{
  "vocab_size": 16384,
  "bias": "none",
  "parallel_block": false,
  "init_std_down": 0.00465,
  "beta1": 0.95,
  "grad_clip": 1.0,
  "warmup_steps": 200,
  "batch_tokens": 65536,
  "steps": 5044
}
MLP neurons of a small language model. Each row is named by its layer, matrix (down: output weights) and neuron, and shows model dimensions 32-127. Each number is 500 + 50 x the weight over its row's rms, rounded and kept within 0 to 999. Numbers have three digits each.
A block is one neuron, or neurons of one layer that tend to fire together. After each block is what it responds to, as a language model described it from the Wikipedia text at the highest values.

L5.down69:549440540435580563604454511429535541465484558508497520491471493563514477509548417582548516390356521510486515498417462546485464582553448518558474462537412451535486570568587611461512494526518521571600553551486502432471433427535524568497438514478519456511372592492533508481608458467487479503
L5.down188:467451465511530418651468522443487532464560451486458495562408464532545472475503448552587480487408492499489501534443418442461477523483573454487535502501541509502539537543567614469496581566567577527481522495436501526471465515478481516449449453409466387415400475516520406534581399463521503473
L5.down507:522442452650586570534559399429483517526553462531510522477459439494500491425496431537453576535428532540567528549501514490534425443487540520472464531504453366563571585552527440482510491476493543465481403519495556549516459486539424550467503389485541503408468505535528494577473424517407519488
L5.down508:503452508477602508538429482474485520465545517522501474468477395558466474520520459599469509439398445500490512487506476514502432546491513536440458448533493457524568547559595610506478486478483431472563513564489512425504491471424582549505455504490543487524428465418490452500604455532405413510
Responds to: Surname first token. First token of a surname right after a given name, in cast lists, tables, credits and prose, e.g. Andy War(hol), Tom Ship(pey), Jim Can(avan).

L7.down486:469412490433471471508475448463500479536423458450528470539516480543538512511501513556506505408427497437468506521537609501456356513436457533568508459450504456649559546537600487485480487497518434517494514484592439437551528583528510432534505538519532549468477558459455469392471682529540473500
Responds to: Word-initial fragment tokens. First piece of a word split into several tokens, usually one or two letters after the or a, e.g. b in boulders, W in Wedding, per in peripheral.

L5.down566:526554479442511524522512491567508505524483365495550482508460526491429431478505545504528557543575422438505618510448425525544564424443525449486439525537555544469460428586488556564555474513590517466508505463573504476511439415483500483484574584479510418514518500425547478472496384541475571484
L5.down650:443442518479535499503498461596474656562558543571531535374527524583510435378415508478471480452518455493410584466523491576537513457449445482444561537564612437580544580468506535509563442505564476546502530459477483497486527502520439454404513626490596524431547409469465481520382420482455544577
L5.down1088:566423464435525579416555515614531460395422461538572480471541573534512538394535563489511597529593448424549548471435479569472543486454487536410496448465484496454454532553531459578457512486531441556417502481454512392501516522539497533573467431520495445591559454455455509438501523506512543513
L5.down1265:468530534516465545466480526458536464402461471545599495440469501492504495495467340579534555564467533510412523568553506611570474551504442455499600489517507466531453546579500412592361495495596431401384549450577571499440487482460496521519496491552487502398527436456471511526384495460500583452
Responds to: Section heading closers. Closing equals signs (==, ===) ending wiki section headings, e.g. ==Career==, ===Cast===, == Awards and honors ==, especially career headings in biographies.

L4.down59:564548483505518558480549466503492408453613491477529485475463465454437495480541510542448490470523446517482436495535536539536506507493427439483502491468569434521492548460559510505462475571475424448600485368429378531453460492543463544577509418471452559490466526458488476529431515558533503438
L4.down199:468544514556538533498508475529454559556561552451538479558541472488407541462561461550437439497455513561496466501500484398562495569512452463518482486422399522578478539519586625484475420567391481459465593592562472551550512457446568506498438492459444515605459461607440485561459488579443552502
L4.down213:470537470490498440475510479511529530436393489513439497448561442525518569438597578488532472513546494412556533546550444631410522553554530399499427485374450481544500475578521524432536395579530514425491535604511537526415506567497554473447484449489435514477467393484491587476543463530509561578
L4.down249:511434503514485456472530559416564377484461506472490458556517576517500522522469606460436423546570514515531502422581512551456498517491494450467587481537337443459426552584542461549559413486459408521433515538403461543399468518494518535480500511500465533550484538474475481524648560516502589467
L4.down394:459542475477480524555482431635494507491488575450478384478594524473560539430458562564515464542552500472474463442461517479537550416583463462449494493473485540489540482524626572475514451470537424410443527480452569426474544507502517535449447539435507458472468471440440498435523497534483545569
L4.down404:577551441431566493465580542539509546530490479477461466481539419445505577492617486600443436536420518484436462493500423384493453480535620557542450459475464560522460368433484535519512550478489410507505471624499490424546564448477454462541484503480470490558406475569467587489489459570516494508
L4.down435:511529470574499426522597521459543500546544463534459464510580532484491453428504520556416562509432436492649508508463512521599560538398488465478425432482447496539541516495548455567492465527510612589583498509447431573498503556433566562465475495554430583467444508534555472504458444545454609504
L4.down466:511490455552405640445541521494528441470447533519480534476474472539538493478503505492470542426420394489461538526479557542492480513630458554439490464522534479532490456398534450467459372467549465523476387529432401561470438419417466479480526509558587644484507527459512457523560499491491552585
L4.down813:462534520494553552535468514458570473462514469456568403489486464560448537498520464519375492531499430498496451515539480429470422577496541583559529520583474473498516432559507502448464494477495502502555460537574447444539452522497458460480525524429546482530475480573398496429480486475373466467
L4.down822:461490531454550548545553493499495503507482503489548510567574564470489498470526543433531484489494476425492551437518477553446574524467499424528515449501471475525509442504595562427490540497461513523422538410551469519630465523527515539557510375543447453541485573471456516463467450447506510528
L4.down872:493470481490546484462537436468480522534467463511512488484435528517488579397423546579554561486567463444411383499561482464599467423534488602439544466444506500454518462443561445501442543459454545517536592491492504559492543477448459466579554481596495513475539487486606522529484533623553494511
L4.down898:558513556560535531482463522517583578481455420564547502469594535571492440522515578497536544463464468498458524485587492387537490453549534587548574476546599426445482506436462466504478471484457470452512422427552491571481499498454600478468517586594385495512493496571463460505435556450559447461
L4.down912:499542485439538475520477538600516511512488489479453493527481511496493386506475511509581558471503501471540572508463540489440461527558523627430467466470487440609476569507600528560439524505554429493461519491509508568422473480476505509496505431498510491671512579515501382536491495557535550525
L4.down928:589402585486511527424484508519496449435495619513509541536420549516526526474522495481524477545512498476583490529496556433489454649530580489490461523494463437577423537450427474531557486501477415422399489541446413528555554568483517540566486540530565493486543558453458557566486489520452551526
L4.down966:483407483421513511540440431467509498408515554564474545544510489420458421567462409662539453525493420530512433531501511525451483580512423489507513468432523434506523464581466408542448560465505493530576539592465525406447435488495557483556500496572647516490508437448435406515473460427505488480
L4.down1133:600531469493517517486513470434542502446485465512545500526528487548548569321528513509428495569552398439457542458482495574570425460443399500478475485573506509387552498486505451546471517570563467520468469404445507494567544461451406502547432406523546542567463545468579498527501528619601545605
Responds to: Word starts and headings. First fragment of a word split into pieces, often after a quote mark, hyphen or article (c in "casual", post-credits, a m in mare), plus == opening section headings.

L7.down201:526458468508559397505506521457474463572473444582540568501529488481558536478506544400526470504538456526506487466601526473588481540478496465529573417452580462467479501553456449517429484459520500534474584493571546535461437514477491481536436482555476446551490446495479541522501572448425465500
Responds to: Capital letter starting surname. A lone capital-letter token, most often K, G, N, C, that begins a split surname or proper noun after a first name, as in Gustav K(limt), Daniel K(err), Jozef K(ovalík).

L4.down87:455525421487607568549411511476498461463536527487563539559527439486583490533471451504575538506426513552551438502561545503457441510518481538480408526462498447505481470509514475516592485521493579509527441488509427423430507569543484628583447463494613571531481520535538389472476466447496546489
L4.down207:423531469492465387450477491528528612501493519531493362434510469543459508525457492441578541493481543495497598536479408540486510517453470551504517499476414555435606494500464402553516523633560395469499467562588458533361551552455487576521546525463495536425519579495426575568465503501404471558
L4.down311:422481428458523488515459419415552497542525531491416604530580577537535509516361373542580562534433462560497503549419506550491502395537527509466521467566433530521485569583540470517497461443489484491546404585398477478467522414471577609476484462551463540493450518473535563487480491506480412547
L4.down335:610453546566448467512606524496524531495572506445445534488519402477488582528408554569551474521508565482419596503548469565571516487475526525565539509569552551418578507461522461422484490541514479567452436479541527550553536510523516594462517479393527524528507518523492528536443525574451512475
L4.down512:426498541536563575583496469405460570430498572450503469505536463565515530532498411504540526515519555583584461523578545496468393502522583395443539629550497419517610470486564496467544577470485569523480528455405500477535560456402606577533459488450502507440433510586446475481399477497495551497
L4.down557:482417532507465534546565486575554533540455476485510473495559507524445514520497453479423588588442533543498454524503550389450529518457454577413499459530458508486578556607454502531535460447464521536515497552522546448480489453416494444552549468484410460493475601495489625373634510533506390470
L4.down628:524570464533556361477496537380471458575487594490580441472521491528556479540552413518483442524544522459584369451585478368593444444473563492513544508487537567492505613483630420463467418446526549482431531511497484498481428495527420524490471395434461561449473455500462487499475614466464488580
L4.down677:511424439543504435431510497507581507620485534416471517534435464464481567545497485414499559460522572392504512503483539541500462496523424546482543467429545516535554476462541437517499482464526487424502453562472612434474482489506510515490467504455446584556530429433390455592481416498498368616
L4.down686:468539458428524446512464447554523484516506478440516483494504492496495470645496449511466443551502418466448476500564518426532483572510437501585462514493475473579490625528589480500522486557504514527602411583507518388514461501507496484531383523523464472520497472557561538504509483533519514523
L4.down744:499536445470456501509439523488603482465502521479510522629496526550517476502525445558537505428427475569576524468521494498400467456508554551563496534461540372509573456502555591519509564555507537493544455448503484389442542549470491570471485492482482475534519468483573409530493551542446441525
L4.down863:526534498525531461537591539535448551485537566503472524472507458534367404462507518499575440460494549581467565538404576618471460555495490523494487529459526543450477458481464484523482450494493381576484599515601513562527392536549425514528473524499412489518494502510510489543467487499443579481
L4.down889:484510396423495514515406471578613536468580615463567445431523488575541425504455508612472521440471539457478460464528478503416477583511446531474516487410464496552496545630613493489490504496553469514530535616550475484453505534547487565468545535470456535475496529481531517484520455474439464518
L4.down1120:531563449389471454491482458487461529546478560509413471515464542454453417443515502446567455455549464532565494470526614406490472554523493500553493432504594541482606407510454433454486514500526485451450502492455423555573420475498440514485476534457448494530537547447510459538397573489437469615
L4.down1122:427433539515481536532535513454564504505466530504470545534504492455541431450499545538494573555542602558463495499479503576601429495587386524447468509448465562531467485533448429443497419502538558485548539529596538579463377521459480445429433417582465486542514465495468556471601518538512451487
L4.down1177:488488510518544498452456565481558396488515418430603503536458537536517513555552454528506469500458557444506548488486585490491454478468530525580477523580537463578593490581553448601579429458521475595571506502474523410481487427606487495610501434514475476408420502523444501530567527468440539546
L4.down1247:484394421540441565499508484539501577478565461403507521512495540546605476510434494520487439511432556540498510535515533591490495542486435565497503489542546394576557415560524504542494541484412506524471468465559420482492387531428575472443533484549460523547550547520535413519439499521413477513
Responds to: Surname or initial onset. First token of a surname or middle initial right after a person's first name, often in tables and bios, e.g. Roland G|utierrez, Robert H., Daniel K|err.